{"num_hidden_layers": 16, "hidden_size": 384, "num_attention_heads": 6, "num_key_value_heads": 6, "head_dim": 64, "intermediate_size": 1536, "vocab_size": 27280, "hidden_act": "gelu", "norm": "layernorm", "norm_place": "pre", "norm_eps": 1e-06, "positions": "rope", "rope_theta": 10000.0, "rope_fraction": 0.5, "qk_norm": false, "attn_scale": 0.125, "bias": "none", "tie_word_embeddings": true, "parallel_block": true, "init": "normal", "init_std_qkv": 0.0267, "init_std_o": 0.0, "init_std_up": 0.0267, "init_std_down": 0.0, "optimizer": "cautious_adamw", "learning_rate": 0.000659, "beta1": 0.95, "beta2": 0.95, "weight_decay": 0.23, "lr_head": 0.00601, "max_grad_norm": 2.0, "warmup_steps": 283, "schedule": "cos", "final_lr_fraction": 0.0, "batch_tokens": 65536, "max_seq_len": 1024, "doc_mask": true, "train_tokens": 474000000, "max_steps": 7233, "dataset": "wikipedia_en"}
MLP neurons of a small language model. Each row is named by its layer, matrix (down: output weights) and neuron, and shows model dimensions 256-383. Each number is 50 + 12 x the weight over its row's rms, rounded and kept within 0 to 99.
A block is one neuron, or neurons of one layer that tend to fire together. Before each block is what it responds to, as a language model described it from the Wikipedia text at the highest values.

Transitive verb heads
L8.down109:65 64 15 59 59 49 51 46 64 50 48 50 37 63 50 50 61 41 42 60 58 51 48 55 91 44 49 54 70 50 39 54 23 66 59 77 54 63 47 52 52 52 52 47 56 74 49 48 34 57 53 49 40 42 50 40 55 50 36 57 58 42 34 27 46 51 35 51 29 39 61 47 78 38 48 66 51 51 75 43 51 61 44 41 60 54 39 64 49 42 47 52 59 59 49 31 48 49 64 36 70 31 52 52 49 52 67 31 31 50 60 29 68 32 53 50 58 57 66 30 72 39 46 56 26 55 48 57
L8.down781:58 62 55 64 60 40 39 55 61 61 52 61 49 41 60 35 52 49 35 42 70 56 41 67 51 28 58 48 67 59 35 45 68 60 54 60 62 63 41 40 54 47 55 51 54 49 48 36 37 57 47 43 45 55 32 62 33 42 48 63 63 69 47 50 53 66 44 48 46 49 57 32 50 67 36 47 49 56 83 44 47 59 38 42 48 41 50 36 42 52 54 34 42 48 48 41 57 53 60 62 36 49 66 36 66 60 65 52 46 54 41 61 57 75 65 50 58 53 50 54 69 79 48 42 31 70 44 49

Wiki heading markup
L4.down212:64 41 41 65 56 42 31 42 70 34 77 72 42 40 53 58 54 77 49 69 45 61 40 44 73 60 50 52 57 63 51 55 46 38 33 50 59 38 65 63 41 69 76 51 62 42 44 46 33 48 46 32 51 55 68 30 39 51 45 50 47 18 71 40 42 31 49 43 60 50 57 63 53 51 41 49 43 41 38 40 26 41 33 58 52 54 50 29 36 56 56 34 52 32 56 69 48 46 57 49 74 44 55 46 50 44 38 44 65 51 52 36 35 55 64 53 43 43 59 72 46 45 50 26 68 74 40 62
L4.down264:78 49 49 59 49 52 51 35 55 38 53 64 47 30 57 56 46 61 32 54 42 49 37 45 71 34 29 33 31 58 58 66 47 46 60 48 67 25 74 56 40 46 91 74 54 28 32 44 45 41 43 53 45 53 54 48 40 42 45 54 58 40 63 66 42 28 58 59 57 47 37 61 59 48 45 38 43 46 42 65 44 40 46 52 59 40 67 57 64 72 46 51 57 43 47 61 45 59 44 47 26 48 45 52 54 30 55 50 60 33 52 47 57 54 57 53 51 36 51 40 51 62 67 43 45 58 50 64
L4.down761:62 27 60 57 36 57 55 29 57 53 45 58 54 42 55 47 46 54 39 44 45 60 50 49 79 53 69 16 40 57 50 44 40 55 64 57 58 43 64 78 45 50 48 56 54 44 71 53 22 40 44 58 45 47 46 45 63 47 41 54 90 47 56 26 49 60 74 51 42 51 37 48 45 46 63 42 52 59 54 53 45 57 47 61 34 55 69 67 59 63 64 41 50 61 48 72 41 61 31 44 35 57 52 48 58 46 72 52 53 37 41 45 43 53 44 76 72 38 44 42 41 38 61 45 51 66 55 45
L4.down1188:61 36 52 64 47 54 38 46 57 63 50 78 63 38 65 65 52 59 36 62 48 80 53 37 48 57 59 36 42 64 51 53 51 41 49 60 76 55 48 62 54 42 79 52 93 42 46 34 34 32 29 46 51 69 61 31 47 37 50 49 46 47 66 29 59 50 57 53 67 40 56 54 46 51 52 33 43 38 43 69 40 26 52 48 43 54 44 51 44 51 56 62 49 49 53 36 52 61 23 71 41 46 48 33 52 20 42 56 67 40 36 41 52 66 53 59 43 54 46 47 34 55 56 35 56 42 44 64

Institutional names and heading ends
L8.down766:54 49 65 57 54 35 53 62 33 51 58 60 51 40 51 39 34 63 50 45 38 32 42 60 35 31 64 37 44 55 47 53 67 51 50 65 48 34 28 58 34 58 71 47 51 64 33 35 45 56 50 52 47 53 45 51 45 50 65 53 48 43 63 52 35 70 58 55 39 62 34 41 51 53 71 43 34 50 31 64 54 32 54 49 61 41 61 50 61 37 22 50 74 37 43 62 50 66 49 50 35 56 45 50 51 42 31 47 57 64 27 48 54 83 53 65 24 52 45 51 46 59 43 50 72 43 40 56
L8.down1163:56 65 44 48 61 64 63 36 60 48 58 68 41 44 53 49 41 34 73 51 38 72 45 54 48 33 71 44 29 53 55 26 49 46 46 71 52 61 56 70 54 48 61 37 77 46 52 51 46 37 52 72 52 38 67 20 40 48 37 53 37 64 67 53 48 48 38 44 34 39 56 65 64 54 58 48 36 50 28 57 70 51 64 39 66 39 71 53 33 46 32 45 54 36 72 60 41 74 38 41 49 30 36 49 62 51 50 63 49 39 78 37 54 56 57 31 50 50 64 40 31 53 42 31 59 53 32 51

Word heading a following phrase
L4.down803:49 41 55 52 46 46 53 66 62 41 55 52 42 47 63 34 59 60 44 65 36 42 45 45 84 51 65 57 63 47 30 36 54 45 40 46 44 56 63 58 60 48 40 42 43 64 52 49 38 49 57 47 47 80 32 35 62 60 49 47 19 34 56 42 43 67 59 52 48 72 43 49 37 51 56 53 41 70 59 49 54 41 35 43 36 47 64 64 48 68 52 51 38 50 47 62 43 59 58 58 53 23 46 62 49 58 56 43 39 45 50 45 43 37 42 47 49 45 65 51 59 34 69 80 46 68 41 47
L4.down827:47 63 37 36 35 54 51 52 46 34 53 52 46 47 34 49 84 42 62 67 23 36 36 56 68 60 66 58 58 47 36 45 35 46 47 23 38 69 57 41 45 68 46 53 44 53 50 44 34 59 53 50 73 57 57 63 42 59 53 66 51 50 47 58 56 72 62 56 09 68 47 40 43 41 50 32 53 74 67 56 66 48 31 32 48 55 62 52 56 44 48 59 49 57 45 63 47 77 74 70 48 19 61 73 65 32 39 46 32 63 46 55 48 52 30 29 37 62 52 59 54 47 48 79 53 45 69 75
L4.down975:47 39 50 45 74 13 59 44 35 50 74 35 50 60 45 60 56 54 29 49 31 39 34 42 25 34 73 59 41 58 37 35 53 44 57 30 39 58 67 37 49 60 45 67 57 59 63 54 53 63 71 72 29 57 64 57 29 57 46 51 71 48 39 61 28 58 53 46 36 72 37 31 38 44 60 55 32 53 47 56 53 53 39 47 48 63 60 45 49 72 44 62 69 50 38 60 46 37 67 60 51 47 54 47 36 53 44 36 49 55 63 43 40 33 36 35 51 68 57 65 53 55 48 36 39 33 38 37
L4.down1067:49 51 48 48 68 59 49 71 43 44 43 51 59 56 52 69 40 62 49 49 45 33 42 66 51 42 65 37 30 59 27 54 67 64 62 24 42 47 62 40 54 45 63 47 66 48 67 55 37 41 39 43 56 53 40 50 49 45 46 51 47 59 45 43 50 37 46 48 56 29 26 35 60 43 44 32 69 69 33 48 49 57 34 58 57 37 70 45 64 45 56 60 66 57 33 63 60 33 41 43 35 33 63 31 56 51 46 65 51 54 69 65 55 55 41 63 49 67 47 55 55 56 63 56 55 35 50 81

Clause main verbs
L12.down26:63 58 54 47 47 55 46 54 61 58 75 32 63 60 46 58 63 48 43 48 69 42 57 39 76 40 45 71 64 47 40 35 28 70 56 63 59 64 46 55 60 46 50 31 61 46 67 53 44 52 68 59 54 51 71 42 51 57 41 61 43 49 27 36 56 56 47 52 36 52 59 52 56 42 40 62 56 60 58 37 46 71 47 45 40 41 41 57 35 40 47 35 42 50 48 25 43 45 49 28 45 61 50 53 42 51 54 49 50 58 53 44 49 27 70 43 46 58 79 37 77 35 43 63 40 59 59 52
L12.down180:55 15 34 62 29 63 46 60 53 58 38 49 54 48 72 38 43 51 24 50 76 44 61 57 62 55 42 50 62 80 51 58 44 51 62 51 31 48 44 37 49 38 44 70 32 57 50 26 52 59 42 62 43 43 57 47 66 80 47 63 53 30 43 45 63 57 55 48 40 57 29 35 70 65 40 51 49 50 41 55 60 57 57 52 48 49 64 60 75 37 61 53 61 46 49 43 44 48 40 54 38 48 53 46 33 46 28 37 39 52 59 53 50 35 55 53 48 69 42 44 41 31 41 65 55 53 53 39
L12.down482:52 31 35 41 27 56 37 48 42 52 48 28 56 73 49 61 48 30 62 42 39 51 73 40 41 48 48 73 47 65 59 58 51 59 55 62 45 65 57 44 52 54 57 44 73 50 30 52 45 31 54 29 78 41 66 55 39 56 56 58 76 66 41 60 56 55 49 53 57 41 31 45 41 41 59 27 54 39 30 45 66 36 37 42 54 51 62 33 67 53 54 68 57 52 57 23 53 48 58 57 65 52 62 36 54 87 44 52 41 49 52 46 63 52 49 59 69 55 42 45 78 55 56 28 64 29 39 57
L12.down502:59 47 55 51 58 27 37 43 35 78 52 50 48 60 49 55 63 36 50 60 47 55 43 24 57 47 62 48 44 42 30 56 58 68 37 55 86 51 20 51 53 42 39 42 49 48 61 58 46 42 75 42 51 34 64 25 53 42 42 53 53 40 70 39 56 61 56 66 57 38 42 62 69 42 39 60 70 68 66 55 37 66 16 43 62 47 61 52 33 46 54 53 33 60 50 50 48 83 53 68 42 53 47 49 38 50 76 56 41 38 54 48 49 55 43 57 71 59 46 29 79 48 30 50 28 44 60 63
L12.down1026:43 60 53 52 41 66 45 67 60 48 57 71 53 57 72 70 45 53 33 64 54 44 56 51 99 79 51 47 43 43 52 59 29 51 43 62 28 62 21 62 58 52 47 65 44 56 32 53 39 54 61 54 51 34 53 68 47 52 46 77 43 47 53 54 57 52 45 48 56 56 38 40 67 53 50 56 55 37 43 36 58 54 60 38 35 57 52 32 69 60 34 38 42 43 57 52 52 68 59 42 47 26 48 66 48 59 55 48 39 53 47 45 48 50 23 42 51 70 58 54 28 49 53 58 34 46 41 60
L12.down1120:41 46 46 34 52 44 48 22 64 52 47 58 43 58 44 47 43 48 54 43 66 71 56 36 40 48 45 54 44 32 51 45 24 24 39 46 61 43 49 58 62 59 42 54 48 72 52 26 22 64 68 40 69 55 48 39 38 50 45 50 39 50 50 34 56 46 40 67 31 45 37 49 45 54 69 45 54 60 53 56 51 39 31 49 48 46 64 46 61 53 41 46 30 59 52 37 32 67 54 42 73 47 55 49 60 33 52 32 42 38 51 42 23 53 46 51 74 49 53 53 45 45 53 47 57 44 38 59
L12.down1122:52 76 60 67 25 44 54 54 59 58 48 51 53 67 60 37 67 42 81 55 61 46 39 28 71 54 48 61 43 41 72 61 50 48 59 39 80 80 36 32 46 43 49 50 42 49 59 47 32 48 68 45 71 82 58 63 44 42 46 49 51 45 51 56 39 57 45 42 51 47 63 53 52 47 57 49 46 55 46 64 55 51 43 53 63 23 58 40 42 47 41 54 46 49 31 37 51 49 51 39 48 42 33 44 42 66 44 44 30 75 62 43 48 67 56 49 51 14 58 52 43 40 61 63 27 39 49 73
L12.down1342:53 45 64 50 56 48 46 41 39 38 46 39 74 50 61 26 59 66 45 55 51 60 47 44 71 47 40 39 57 45 44 66 57 53 55 71 69 51 61 38 62 56 76 50 42 56 64 65 48 38 33 45 31 62 65 64 84 60 47 60 34 53 59 51 38 35 36 47 37 57 50 44 41 56 73 57 48 61 52 34 43 45 42 41 34 47 48 49 62 66 46 44 47 58 44 39 56 56 40 55 70 36 58 61 61 50 56 20 32 51 76 44 37 41 34 51 27 41 50 66 70 82 65 48 37 27 70 45

Wikipedia heading closers
L12.down390:63 34 52 24 32 50 72 32 66 58 51 31 56 34 22 49 84 57 47 45 65 43 61 80 27 36 63 40 43 47 53 19 50 52 46 38 58 59 63 61 66 38 50 64 60 62 64 54 61 57 60 50 27 48 46 57 80 33 50 58 26 63 28 54 53 38 50 72 48 62 47 45 45 33 38 41 56 39 61 53 49 58 64 41 45 43 48 47 55 37 38 44 67 69 32 46 70 46 58 40 43 76 43 61 51 50 53 58 46 49 34 59 49 50 52 52 48 47 44 70 36 45 27 61 28 63 58 70
L12.down449:74 46 66 48 63 33 51 26 65 61 47 31 50 60 51 31 59 31 51 45 53 62 50 51 24 46 60 60 61 64 60 39 51 73 54 70 56 68 78 29 51 49 52 22 55 78 43 50 48 29 28 50 59 51 37 35 55 56 50 70 39 58 56 47 43 80 54 69 83 61 38 35 55 40 59 66 53 41 43 63 47 47 34 56 28 21 63 40 67 60 63 52 44 49 50 36 53 66 59 51 62 37 43 67 45 43 28 40 43 36 49 35 30 51 52 55 27 50 49 47 52 37 68 40 43 56 50 67
L12.down467:36 61 77 49 32 53 52 57 35 38 30 41 54 63 33 27 64 41 48 35 47 34 48 75 33 35 66 56 57 45 40 46 61 58 52 76 46 52 53 39 47 57 72 46 54 36 73 47 63 24 49 52 61 37 62 67 80 53 49 38 60 57 67 63 21 46 38 29 33 37 50 51 40 47 43 40 36 53 41 57 36 50 55 60 54 62 49 57 49 51 62 19 51 52 54 61 41 45 41 32 76 37 60 66 68 52 47 49 58 39 31 64 62 51 46 43 52 62 63 42 52 55 32 41 37 46 55 58
L12.down936:50 29 55 44 56 39 50 46 42 55 44 47 41 56 64 47 40 66 52 55 62 43 47 56 62 65 47 66 35 37 48 44 58 49 75 55 46 53 41 48 39 63 60 65 31 36 30 48 40 49 66 56 53 46 61 36 44 33 53 45 51 44 63 59 57 42 58 42 47 49 48 50 59 51 40 30 79 55 53 54 38 55 45 62 55 46 78 38 42 71 33 32 23 69 56 27 56 59 22 50 45 45 40 58 49 37 36 38 66 56 34 57 29 87 68 46 34 50 33 68 46 36 28 38 41 60 62 67
L12.down1042:71 49 50 36 69 33 54 61 38 69 62 47 28 59 52 63 39 75 31 53 36 53 41 45 25 49 58 22 66 47 63 48 58 41 46 68 40 44 56 43 52 60 75 43 57 54 63 41 31 54 46 61 57 29 55 57 58 32 49 54 59 67 80 43 58 28 46 51 65 42 56 50 62 67 54 64 62 56 45 41 44 31 46 27 45 43 48 47 69 24 46 71 59 31 65 53 61 50 56 62 53 33 38 50 45 39 53 49 62 38 46 51 37 37 62 27 32 53 30 43 51 30 41 47 68 44 44 51
L12.down1076:36 52 62 57 67 51 48 56 45 45 58 18 64 58 49 58 40 60 59 51 43 57 47 38 17 37 38 64 42 54 48 39 56 55 42 28 39 55 53 50 49 29 46 17 32 71 34 58 56 63 48 49 54 54 59 45 34 44 53 56 59 27 34 67 40 57 46 72 60 20 55 53 33 71 57 47 44 46 56 58 52 62 22 44 55 48 62 34 52 48 48 58 45 59 45 67 72 62 35 58 62 54 36 60 44 54 62 45 49 57 57 44 49 50 62 57 40 30 63 54 42 53 55 44 42 54 43 49
L12.down1403:52 21 56 61 57 51 73 35 63 28 23 57 34 57 36 50 59 63 40 40 52 48 46 47 30 48 47 76 47 34 47 48 63 53 27 52 42 37 40 57 48 43 57 66 34 55 63 51 47 64 52 53 43 34 53 52 61 49 39 45 57 78 62 22 40 51 47 40 30 47 34 53 32 64 56 44 58 51 51 60 56 53 41 76 21 45 37 54 58 66 44 45 59 59 35 50 38 61 55 44 62 51 57 50 50 34 37 35 51 59 38 48 63 58 44 39 34 64 58 37 22 30 50 60 53 66 55 39
L12.down1505:74 39 37 61 42 58 49 43 62 45 67 55 74 48 43 44 58 66 26 41 59 56 69 62 41 60 72 42 68 31 58 48 42 50 55 40 50 61 46 51 35 41 69 64 41 32 45 59 45 59 67 81 45 50 41 28 38 45 43 61 60 48 41 60 54 38 58 57 46 61 50 62 63 58 57 42 70 50 58 54 58 43 52 61 46 51 54 36 55 57 80 52 51 58 48 48 11 43 56 54 55 70 48 56 43 49 33 49 53 34 51 39 59 48 51 55 37 51 51 50 64 35 56 61 46 40 61 52